Weights of a small transformer language model: MLP 832 SwiGLU.
MLP neurons of a small language model. Each row is named by its layer, matrix (down: output weights) and neuron, and shows model dimensions 128-255. Each number is 128 + 24 x the weight over its row's rms, rounded and kept within 0 to 255. Numbers have three digits each. A neuron's up and down rows have the sign that makes its largest values positive.
A block is one neuron, or neurons of one layer that tend to fire together. After each block is what it responds to, as a language model described it from the Wikipedia text at the highest values.

L5.down62:117109123097083126119091099166095124158108144139100135125102105153217174128120150110141120169101126100114129166122102145139095145123133130136135143093105129167123131141152153137118151112117095100094128136150119127129061157139141112117096132166130135124120107090164080106070157097141133175071152145093119163107137114126133062124119148129110126119146100105160084118140084117113123141122
L5.down131:136153125113152147116144124109122114112118130136155153150148120140096119100118132156107126157142118127106109109177125086168127138119157140112128133104165112129112120150114147138148076136129124150126117117118121148115161123109157107129132124147143117186146083108105108090084101147170103150131151150163094148116167127175151107137168124125137147073111155171147134140114153145151074057127
L5.down195:097096123134096109157118061085130096095136104170062119149146128177110133116108106142146121124180144148145136113168125128161123121143118074172101122158084081162129139134111166119138149132108120115121147102135169137127131161101151128142110147145112114114111116096131097133116105110142146190096094104092157105103138123112140093104160128145128101147130126127151125131101100143131109098146
L5.down263:116154116179114142159133133174111134160111086126133166081134175125092112114147154178103113128098115096086077182134112104148136171084129127099143180133096163121114129085129137129132115127106142106091129113143126140143148095106137144137124141137100145159125156150117107111110114142126176111146126090110115104130147111143146163165158146168111130113114188117120124107118122135141129118154
L5.down283:126158109145133137139126101129070144120203128134152172129106102151151130087127150161148115137134129120119101133131163150112137119151104134108081101103139124171155085127129136120149165098100106183108140148152145133133151079102166151126163122119131136100157158137095054138098144153097109143109110122130134146105158109104152148158134126093158118123159148155138158137125095155169142102093
L5.down297:143121109148137105155124122136127100173135103149128133101139137104072163127141111144116116140052118128114127173124135156131127156104125138114176090139143128084153143131151128134097147114088151097158135087150126163151157132121106156151161090161122133124137086130112141103147120121121147116154113175136149113148110139128154175120083117077076102152092143164108178121153159144132156117122
L5.down507:110174138119133115137178099137148134146110126130125163088129167122092153110162098157125122123125132068113147138136085121144158151124143131163156191167090163091108134121130114127119096139131102124134109149125157149147134166100117111133093137100124125086166096161164118141116159083167126124122125079076127155150103148141138109130115175124107141129087121111124082144095142135120168164085
L5.down527:121167137153117112134144131157149164129085100137136068132155155102189103133135128132069104171130124085136156097116127109167141128130120133156120136122126171128147135154140104104125125113155112124138145140151174119141145146098157151139084153150174090096185151091135136126161080117109106135138116100115145100097127122141124147099145156154132101136149122118150122147115165084148117096133
Final pieces of predictable names or figures: the S in U.S., States after United, Carolina, plus closing ), % and digits in tables.

L2.down227:188142144113122152124101114120107149132118085119142131166142089136144138126133137108131153139124154144129097132072124118153122096136097137118115139155133129125130136125082112128155139161100148125106113112164117145115135093157138103125101100151086128113163129103092097084106174132166138168098145156113129167074164117150151138101152143063138135140170164103136123108139128141112093150160
Tokens that begin a date, mainly the century digit after "1" in years (1917, 1787) and months or "early" after "In".

L5.down377:132141135105087133109145150162125169082113143164149139141118109147148146106109172101121117100098119130151134139106138116158083150124119168094112103121130132054097138170092134130149160113126113122082116151144130170139094099135113126121133081124129122101146132096095147117165116140128168103173114170115091109124153136124107101155141144135111124125129138144140125111114150134137175140135
L5.down488:109124114116132106108162141115140164133118113146148132147152122122140137105096041121100109112175119146142101134087116158068099098174124075114126104156087117115091084123131150095165111092105108158100169164131151109134141138099125155109064123140101067124103116104110142148160087097136127140144119099139100119096125147108108122151135150134124118134117136078147108117154147135123124145122
L5.down534:118110115113134109167130116106129139107133156134105115097142169121111106135157142091152135126115117091126127095136141140148153139089101098129128141119152109084105152125144094130129132144156104107182161089135122086149094071147126134152104141152106114150134115113185110098107119134133122162124150107110165154095109104138117130136119111143098130117122128195154160102130129120209117122149
L5.down604:135135159114103121125111137124111167165132166153095107124111119147151098158127113156139096131167087128096155160116110142129138159141127118077143140070141150090131159158109102082130124132100174167116146131107161124107138130107121158140145131134128084124106103130146117128080145139101144149137138114110186126122134099158118155124144117167122183086150145156103128110155125169130107137144
L5.down612:102125125133143174136137096133160121138124131156139124103115091140131099129118109124169158124131155130118131125138134111145128173138114144125147098120101133145149158135071128122104130126143156146137147116078060116096169126136089116167171104102127106152107186134144123094160154155189134152134129151162131142107126089137096143173130082126103086110132133103077166141121112170144095145141
L5.down682:096123100140093125141139106120154066128136108117135124100130118145135104099122129083117137126105107111115125132091130138125120145114068151153145123098087117138143117158140087141145141124149157120140166102111135106109101157133162128165079137115111185114101168137100134108117166149171128113108120119128152081168158133140120093136122136164135071085149125141111110177168158103113066112088
L5.down787:174170114134135135135131133129097157116121123116133145123123146138161108137105114088144128092121146132116111081149105179108145142132137133081110094132131089152100139112114107165151132116105121150167109146106112144107133152138155173110166134132136122138164159133152096132189134096133116122136120116110166140128118129078122145154125164161120092142141163153061118139137125119157161128114
L5.down792:122065119179126118121127162094168128110093175142122137147089139098114172175176109175108125135153143147107105114160136132103110100089122100179165128197138125141119123124145139131152139149125113138132119145124097119103137134135104123112119139120139136131147149127137119126107126109129121095138175142143140133133106120152104129153151151131142095098151077141121128124114138134098139127092
The second digit of four-digit years split into single digits, the 9 in 19xx or 0 in 20xx, e.g. 1|9|28, 2|0|16.

L6.down321:142139099105141139121137171101183122076153084080155149116114144139118111145146115156141139136123143140134135088152151133127150143137135133108133143101100100109087086142142144134115130098112107101143141130125116156159146123146129076075157079140173085131154108137137148122145157142144111157139168148132118168155110165135086123132131129142145141154132122107076176130104117152099130105126
L6.down547:145154109168131117106110115166148108107131108164107131139154093160101111130098105143163094092143157173158112129101169123127173137117134092115110132123161167143122166144152077117111136100077130093145128175170138056143119134116153110126166118140132138166118123121118156096117111082108130080130140107122140120131145149155136139110142123108116121158135139140098089129118151136118175156103
L6.down582:144119109129102113090072159128181124100133133116148118171132108147097119103124163057098104131137167148117132127146143136154120109117140190102106156119093139142143114142152153127149114096141142122122116133124103112164133127116119095140166168084111115106088123125125132124146131124123175119119115157132117099184148123132101137098182112160162127156143138118125140114161129107153074142116
L6.down606:160173131126126152115152154101125161151103129134102122126161130167105131125153116158146101129096132140125126130143114103149105152145145135150119130152159124140097142152121119114132123160123172120083152148138149127131180126140129106173047172132138136124131102162119081079098150122085100101106110091132113122131102197108137091182101095117090124112138126125125140108139124096124101155134
L6.down685:117140130116141176133176152162134107124113150141144096103175098131147138153131084153128110101120127111095133150140123101114140122108159112157109125178130133152162124098163175104139104102081121169130130091146075139151105124130114098120163168066159133131118145127141126110072101107095108105111106114105126142117156107125114077135108166140051139100117116169121135136121090102166155078135
L6.down704:185130143106115116104126143097152164121125101138102141149162114114153120128099141137140112162127141142095118182163100122126133139116152153187131125139157157154141101129145137103150133094148151147104124072127108106157110127098113132083148140120106180109145123099146129152157128131104092135146110121073172127138145125155165126107092096078096096163151148145092141123161064136106129163146
L6.down727:144114112095082144108101153103118115110123110155134147158129152163153173142119119098081147132144133151127050116110139146160152135125139126112095135162118120164117135100147136109131166128104152137125159112173137127124163150092100117126122105112115138111178114123143113098080109131142154124148129148192156151140106114149135124133151119095113115122148135091131127120120143141128123155123
L6.down746:149123147178140160131160140144124153130142127122143116130134092108147130114127142083118074099138084115069109089136121125106110128124132168126106140145117118106160092133101130154106144153147162114125120134103110109188148165148116118093156128127108116111117126108093169119148074108092137174132117156102120102099159111150092114128131140144149116114125078118142079126094085146118165136129
Final token of a field label in dash-prefixed infobox lists or table headers, just before a colon or cell break, e.g. Alma mater, Media type, Architectural style.

L6.down58:156159148152126128120160164166105142140128130149143151130107136157144107110120100192121154079118132153117139129103154108121154104105117100108121154175103081179122143116105129140140117150111142119127150092132128123120134065138140099107197071128124129127135126169120144099148169146128141127114145177131117125123127141109136149148122158142105089139155090128135117145141136194110148130090
L6.down97:112144159141176098116128106136127128138106133124160163134141162158123148133134134146094130117086145116138127121110145186141122133168092137099116145164132135116163122069173153088147141145157135143141157125143136151164105138119172142150124084112060121136167085133138110159098156136113143142133150139135088170162137105149111121096132121118161093128092134089141138159154140138129129145095
L6.down448:111114134154144156100082130110134080119145081123140142129138159159140103162140104132123125131150104116172159154120123126119136098110066087110124134119141106141128111129201159139120137149094138124139148131127159119130097139118145121132173154146085101159125118148146158122115130121159160131134163120140100134185132134128103119078147161146166095099129119125099135145180105151134115103140
L6.down607:129143140121127134139165133104124138140088142136112135099152121146148130141102159189112148119114139149123133173147109144127151116138122185123153071107114135164115104141186138122145127119149135147097139104144126126151114152121154071159076162130106154176108122137120111072154126130169120126173183111134136129138121167130140146106157108162106170121175099151136132127125133107151117136126
L6.down621:154109105141122126157140117177101153111156133127115175125150118149101123091084200144091111156141108122149109163140079136118151093121097138149130121116113118148180113161110128157110101144161117113078165103152115177143139145135129136152130140131132112167112143136116169093101115111146153117112149124122137137140158146103135141158126124131120098059136122112157154110140132157111146127082
L6.down635:113138180130128118104163166136096118117118144113120112120152140118124119124096104116127126106090143153121121130114138156107128152093125117123122141177134119131153157147141123108152106096104155115147127105116135148096109114121153147176133112152100122156138117137151133156139127120144136094165154103102129111198149086114099131053109115142122120165102102125144134107134150130141093115134
L6.down692:113132100149137135119105074131086144108089176104128108117111123166151110148149130139137098113113111132110134155153137156176161145179128128094112115146123140105157076118134111169148111148173084133124099155128120148124131102125126116108120103130124155136149093078103087115136079126119108146153176146121162129148120110127171122092140131087131127123140126122139109152157142165144128135118
L6.down828:101131139151160084108165145148131119155159107160142114184124134165135145129164129104119086104102160112187143106112146144133141137154145115092150156123089134164147092139147113132127136162115140101138181130160123159129107135123091126136096114101083129180136114085154165117141122124097109104114126154147105172149145160170136112121186151123103139124125096131147137146134129123133119141125
Separators (table pipes, commas, dashes, colons) right before a person's name, mostly election tables after a party name such as "Republican |" or "Labour |".

L6.down0:156157130156069126146085126164136106134122105104127124178135135139144187150153143138133147160137138125103133100089141125087118105086143115130121095122174141170180118129139138130147145102136148121130129129163178136127147128150172109134220092125118121150131148094148160121152135142140113149132157164108098112126138170126139101158080146168097138136121151102134118145135165120123180118124
L6.down39:136116130108124092135129114133152080149161138134097127166135102129138115099108122180186092129132103133100104139103097151100108123122147164101106078128125132119104106113124126087136100098087124146110124136146161131089126103112142157145197118112104101148128128080104112111127150156102101118122157131156123164130122202136115114097136125106160171127112131130141123141151117144137137118166
L6.down86:120087147149071116155119157147098147148131144111137131166114133130144198180131150129143122117116121111132111108168119111096107152150161144086143137144157116101110106174100130199149119139079097087105117135150110131122159168176102135130143113114144150177149128109124142112153160125132124117123110119130138143125123117156113148136087152178064160153118145111113145126144134158117141159147
L6.down132:161145124156123117084089100129156109135156107093117112147163123130132120171165131164123148154114115153098136123130146131125128113101136106124135124172105163055146098150116156146130108122166135160086128096155114121130098104136156109145106138121131138175151151133131139100124091133118125154125150122139115113119119113155147172118132152109142136106082115155152147113125117135123071111150
L6.down221:126095179095100146148138132088143101117128108125100169062092103124085167178124168088106114144154138151120095133149146101158157133161142147138127136120142117118139106122139119179127184161136118117159090110143092144148120149130136151128170089134131135101131091070156135160108154135105098132156165137120152092126133127102120112142118150110128117158139115152107113099101139112104090160128
L6.down529:146128133115104163146102174174143142133162113113127062127126104146174161155072139085132152129144123146115111158120102147077110120130082125173118149138131144132114138147113105135162110151163121093148133138136185128158178135173136165129184124091122100128150153074147122124122068131134120122115088132143140086143105106151084100116152141107108136142132091110128121104124148121123101086133
L6.down601:118119101137115093122114143142144087156109119101115123128129161117118144126128147155194132117107095128122127114122131145093165123132124092120138107131091148133091137120138078133152126150101112097117137155166125090091111104177134155145186068133138116124116131131173133129142128101148156079109164135127077116110128186169104174092105116149109158114093170086116108161172120133098164153140
L6.down800:131141127111119140102128123078116125166117113116093112146123106143104103143139149136136135149126128124112140147137106134134122161118121117114132072131114139128104120134079105163162133134093143097142092082134167130111118120170142156113075124107119160132138070109132106099104136128156142160092109120133077154136118139115139145145137134124116111096133119138121141116117133132177128103114
Main verbs or their first or last word pieces, coming right after a sentence subject or relative who, such as called, wished, affirmed, explained.

L2.down186:188094112116141112140082097137115142130166117164115152117162114124127146146097075114138159139151153154164173133105154151142092126124184115118087099165146156130139127095157177125135162121142108129117121119142121147115120131158148100112138127169150105133121116110138157148131133151082122123125102122151091125161144159156070087120161101131104137116121105156114125094113158109134130145126
Final token completing a country or place name, strongest on the closing period of "U.S." (also States, Spain, Chile, York), plus abbreviation letters like UAE.

L5.down23:153089125139115099133136132100176117152127127131135132153121133098135106147132104130123112150126104151148122127118129108139160151099145152141118153082144120144109078116140109123112158136167161116123136113125130134149128170151126113095205107133151171165086124152111144123154123161129103130160113119107173104164135111081152098131132108149107095155078106138154136104168097147093114123086
L5.down58:108106100070095147158094128115145144125112086112133124116102083164138114105123111142125131128104176123170151177116131141117111120125145081117142118138100146135138106118140117099134125131093078111141142126119144170152155143116126079107125099110084116101120116149096133106131124155137102103149136132152111129145135086136170121137146126116140164139174149077140131133100182101149159165092
L5.down316:161124130098147127102127111075176128140121109140088136121156102098101157136125143147129161139105183059099110107130100128160136129123133131099096126103112136136146124171125084128124114108156095115120141134136124126108166132125151164123141119091137074112108149104137127152152118094127124142152164143156112153145149166091115123122126145117138100159114183119169080156156124122111160119135
L5.down324:090099174146091112113117133075157140166188144132125115148124103148111122140102130147132125137114108108120095112110105137116152110171118135144113086079119134119163127119095155120100085176150093120127132117118090088105162091147153138134167108126148150129140110135135117096107174141108095134112104122100132129169140155144106140128140113154144132116087143132097138138122109094139103115129
L5.down424:147151103127126127150122169152134158157125098131089130138089143137108126148134146140122076117092137118135100115089156073134142128113147180106139131071057136112124072130196145101120125166131121130109156106141099108104143140111106137123136121119146157098093118102123104159096085088149120120169136159130126145148150165147136095148101111159158150145094173111116104128145147130121170134145
L5.down571:164092104131140154131101147170155123152151109093128196104176102145135126141126138125120105097116108102168115130160140109126110121098143113160121084136101123150153151146079111098111115117130158125152128112148098108109133141126133101169081121116083165125150096174119146126104129156131140095164134126073095144081106145158152115089086105151073149104128176083098121138124126143130106162094
L5.down640:144100147114130171127147125122152172161103106132129120141132098145127169157145146145101140141122127148104132130142110136151131119146099113110109135112094166108131139102132128148099134145143091089083161126146090118144152120106135072141142148141109156124099138129105114106133113131197120160144095100147105181155122122138155141095120176110110091098149146096153105113145111112127148108104
L5.down737:118075127114084110112101174106088112079098134126124123108114103149154114154164127144105126097126099165152155087135147125099101179108133143078121161112194128097087141159126146135166118095151124149133132108169078128132105093144120181131067131089151146122110124113085104128136119117129141116102128124107108126134111180117157116138115138171195085161138142167169111136153130106118148123167
Field-name words at the start of dash-led infobox lines, just before a colon, such as Area, Province, Spouse, Budget, Strikeouts; a few weaker hits on word pieces inside place names and section headings.

L5.down3:099112159158153106147078096139095106124131139184114114107158122096162127175098133108148148097120112150145122139102105163113142166185121123140137114127144126104158112146123147119121144154135118132124124149128096136122155062130150123160158109110098089154177106150137152112119171132154129119132118095126092169123131139089154135138097119178097135143115118159158157142132146125071123139100
L5.down234:143164143136128120154147141153101138122127125126155121094182160131139128105162068152098167131099112113149102097141140130127123139131116115125149130160137118143112097135071122167096118104113123122136187149146143158121129171114134167109194085080106132179156142139119132114171091146169160075113112175157094137131117120109152114117115136162130103120126130148133140117118155178132121134104
L5.down240:120085149132143130133101111142132087109119112140120094155157123134162092115159129161160153136116133130124173102139113101142119130162094147153117102148107127130145146100102119113112118149116133090132111112132143164112117121112133080150166115119108130177128122123138165123099132120185145138096126074107104133167127096117144156067127152150107102142093143110140103139167145141126149143112
L5.down365:129146129146135102114142095161077119161185124111115136089097166120153127126117166112114147143116128133151133101102127121153125087144129128154112133130121143105110141105123093102123128151100131120147112163111122147138150129149149176149229127141105155104133165128094153115166085131126150132128116130177125189153115125105128150087139134131091139113152161154096129101121157155097160133065
L5.down538:079130079152144183138165116147140146114160115132132104099141141107143122087127136140168138104137118120119123077132118093108155105176109132147141132101116124161127159120145123136136123163151134120141111134162138129119081137132093148120174145135162130152111122157120121084131119099139095121127176086172122109159110113112161153150154106124120096168116159143112129119114147133146151087140
L5.down656:082088147141108116157104134174174124108166067111117124103093113097162158107094131147116145172131103122153137137181097107144167122160100158080130126137119126149110137100150113149125136110162121115070081137098159148141130099103102085127123141136145134124141105142115063124159134137115109099119137126106110115134194111098128156103130138127147110108099124088137107127176150135125133170147
L5.down744:095147064145159103135158142117143091100107136164095125146106128103077147159142110140155154135106101148127144167106131108171137129116132160123135141111153148103099078136104099116103125132144120123156133125116115167115140171107154135139153135108118121160114148119065116117149122103082085129162113126128165130097121075105149146155118157135129138109149089126151132109110072113173107123158
L5.down785:066096113158109124144152107140116138138118182155094101067151089111155136132117158168151165111089096132157164139130140068109125160154124108137124117176137144129141141132166142125163111138118134102121132095100099090126120137087191118154165134081069124135127160112134159105090137105134173130092121171140132149159119144117127168081133116134125105158087152094151147124173146131121117126130
Fires on the token just before a person's name: list dashes, table pipes, country codes (NZL, SVK), and role nouns like catcher, bassist, businesswoman.

L5.down177:115136114107090129115159085168115163093104102129143180134109075150130120117086104117127131149131136131151103155135161112096168131103115144145120128142143143132118140095136115168084165134163156149111138109135145144132119121116125152143161136124119153158150200135122140121140133098121159130138138153148141068143163152095157127101090145151131136164095107154134163143153113132093117109084
L5.down254:092128118135125124166104153119122077147063130168116132138130137127164107148119123174138136127141154105079116140123150099120138124145098137110091110097128144116125085114162137097127108101136155177113143122132111156159136122150099122154189118127131100110106146118159151130183147142145145168145124062162115142114095119152139120116155103084126112155142096158125084158133140127098147108131
L5.down325:115133150122134135147094122138124140108149107119108060073116089102146149116133129084127087170098143106151152164130124123119132164076137130119138128113142127141130079154159176113164121124139144126124126145120141152126147126154104102123132139094128137143105150188138116130127164139111137138135130120160129108105130145133128155150126142113072131175115126131138159168151104078144120145120
L5.down387:090167102155114179106106122157138087140113144139121129172110142144098155125120107175099125126106126131113103156103126115093077082119140096121145164141171124134170151145129110093147156097132099111163120129164113116162116135124131138158100086082115154136132178147124170140145119140140100109142159144146164149121158167119136173134141117120180122168113128100115164163142166139100140125116
L5.down421:114145106127173115111150136144139114143103123162095125134159146111116135168110168158136146156094118142165149126117114111096111086091138079103139153119142168129097124089100110165097174145150167166114129136156091101101169140153127154140105132125109157118100141166117132151120165131119124159077104136070121135086100142134116149127108134129145102122108134178129126117135135166114101167090
L5.down574:090105129154168096101093078064121097123143156149127089104162118120112159133156138127163129160148142103079101140085137119107129134109127108127107137160165150083143159101125130129149159127158154124136123109146128113094082173152128132159113125119161079107120132143113136127095172116125089129100159180133155128153133109108126161157096143096173115193119122106145170137140155168107125130150
L5.down648:148180062112136143089123121156080078130151119138130148190122128104092115141108142167125116160165097135124105110133106131121128142093180104168074139143176165163129096146138130138100156146147136123127149117134090092122135145111148111112143097136075137095115125153160130140119152133151148143137121126131135178138154114138162121120102130126137122115096117137085132127149128103109166095133
L5.down685:144158102134111113111057081169143128107127109126130133138126103126111120121162131109179124080106154110160164114137138140135154103120133126143139150063113172167102138085123114100136124148141143128133149112176156123080108143121104154146162150117156097121097097141148139143141133125130108136097188149158124139130136139128117164146109138162099131198117143180160146169129084097133162136116
Final piece of a transitive verb, often a suffix like -s, -ing or -ed, just before its object, e.g. raise, sends, gives, binds.

L6.down84:128138141163112130149131118175083123167181159100154129117079134097096138112110114126157132166126112112110115176135131190152141106096114108159142155121151116125133091109149104095146113136125144096109153115160134078097147145136112167122184131148079122178125166120134135140155138125111086120169082130094107114138120151112125153122127154072141121132099093145119168119145130107099163116149
L6.down327:136104113120136133115132140133163173109086114123133107105119127093135132116130111103107108122125146145154092136157140138156119137099109129100116133095131093147118140112096157090133135079156101093156114146109156111168089150156124113118132106114137171086151123122147129101156116102181128158140120150133117144093152130115155127134122129140121124118107117105124119107181113098113112121068
L6.down360:132099143130131173101150134134117125154082154141130086139110149131110128201117149111123133123130118140159151108107140154154103171104117111129140118180096111150096156170139134130173099137137118127141152182112148112168129134133141151140069142130139103131116126128131136161099150091126131155141151119198089080088143150135135136111076122164089142118098118111133144093122125131138132154141
L6.down369:098098101118135135134121109162148113158151159130163141153132148128104137152130154147129084110137118141147149100162132123134112146092114174097131108115125105117113110109139114118123089088117147137144140117127158142127170072077161145108122144136127164100114161122163114116120157125097150182156159146122147103110127171167107118093135131152123129145084147121112154128122093115109096125174
L6.down471:109159160151163148103105129151093118119085136121132097132132150134133145150096140166115143117106120117133125091119166150137106091144126118097130113151135142138150124145101099137112157116110164145078125091120102159138149131143149131104157137101137148096153110174105130112111115082105115129151124108173120096156135111086115131100106099133132055119151155132133122103119108079119128121109
L6.down587:109099119118162145146118162138150111106112136103141156112130120154167120129146132120107158105146139136168111130123125114157132163133085150160147118100099126167136100117117125096129164125131074090125149137165104131149124141107129091146149116083142150136118082116130138157171147114159143088124128127112149068088092109162113158127092113182152119125142115140147143138109109085190100116165
L6.down714:186147122149128107124100112121111100141119131208142118117080118105127128124128127152154096119126136147159137114138091143136145105118152131114081063145108149110132144145115118135125094106080145081097148175127108137163137127104111116127193177112126111102136221102156126093109151118104160141140151147132164109105076120116115130146129123114071109123133102117129131078158097133110128133147
L6.down716:107147118117147095147146103125123113118161121137105156144125114117148057128140122090141127139129128149125108161147122142131117103123151168140163069161122114159148149184111133104154143126093109108153138145122124145139119109104151103133185145056127115141128085144125110166159102145170115137119130103157116115097170106145124096108108115128116126112108175146119101075147106144125106150100
The second digit of four-digit years (the 8 or 9 after 1, as in 1804, 1956, 1980s), especially in date ranges and parenthetical dates.

L2.down496:095149125152106126074120140102188115138167132118119101168125108155136132149099128112093164137133126135140108104162101098092166104119130132129114190171139164147122147127080101129128114087118176095132107094132149164172148115128116122135156098126116158128142162148159125147155139138166075108129124140120116120113113152125119115166119165098125108132118173133142128127094129146103142146115
Fires on verb stems or endings that take a direct object next, mostly after to, a modal, or as an -ing form: raise, visit, pursue, offering.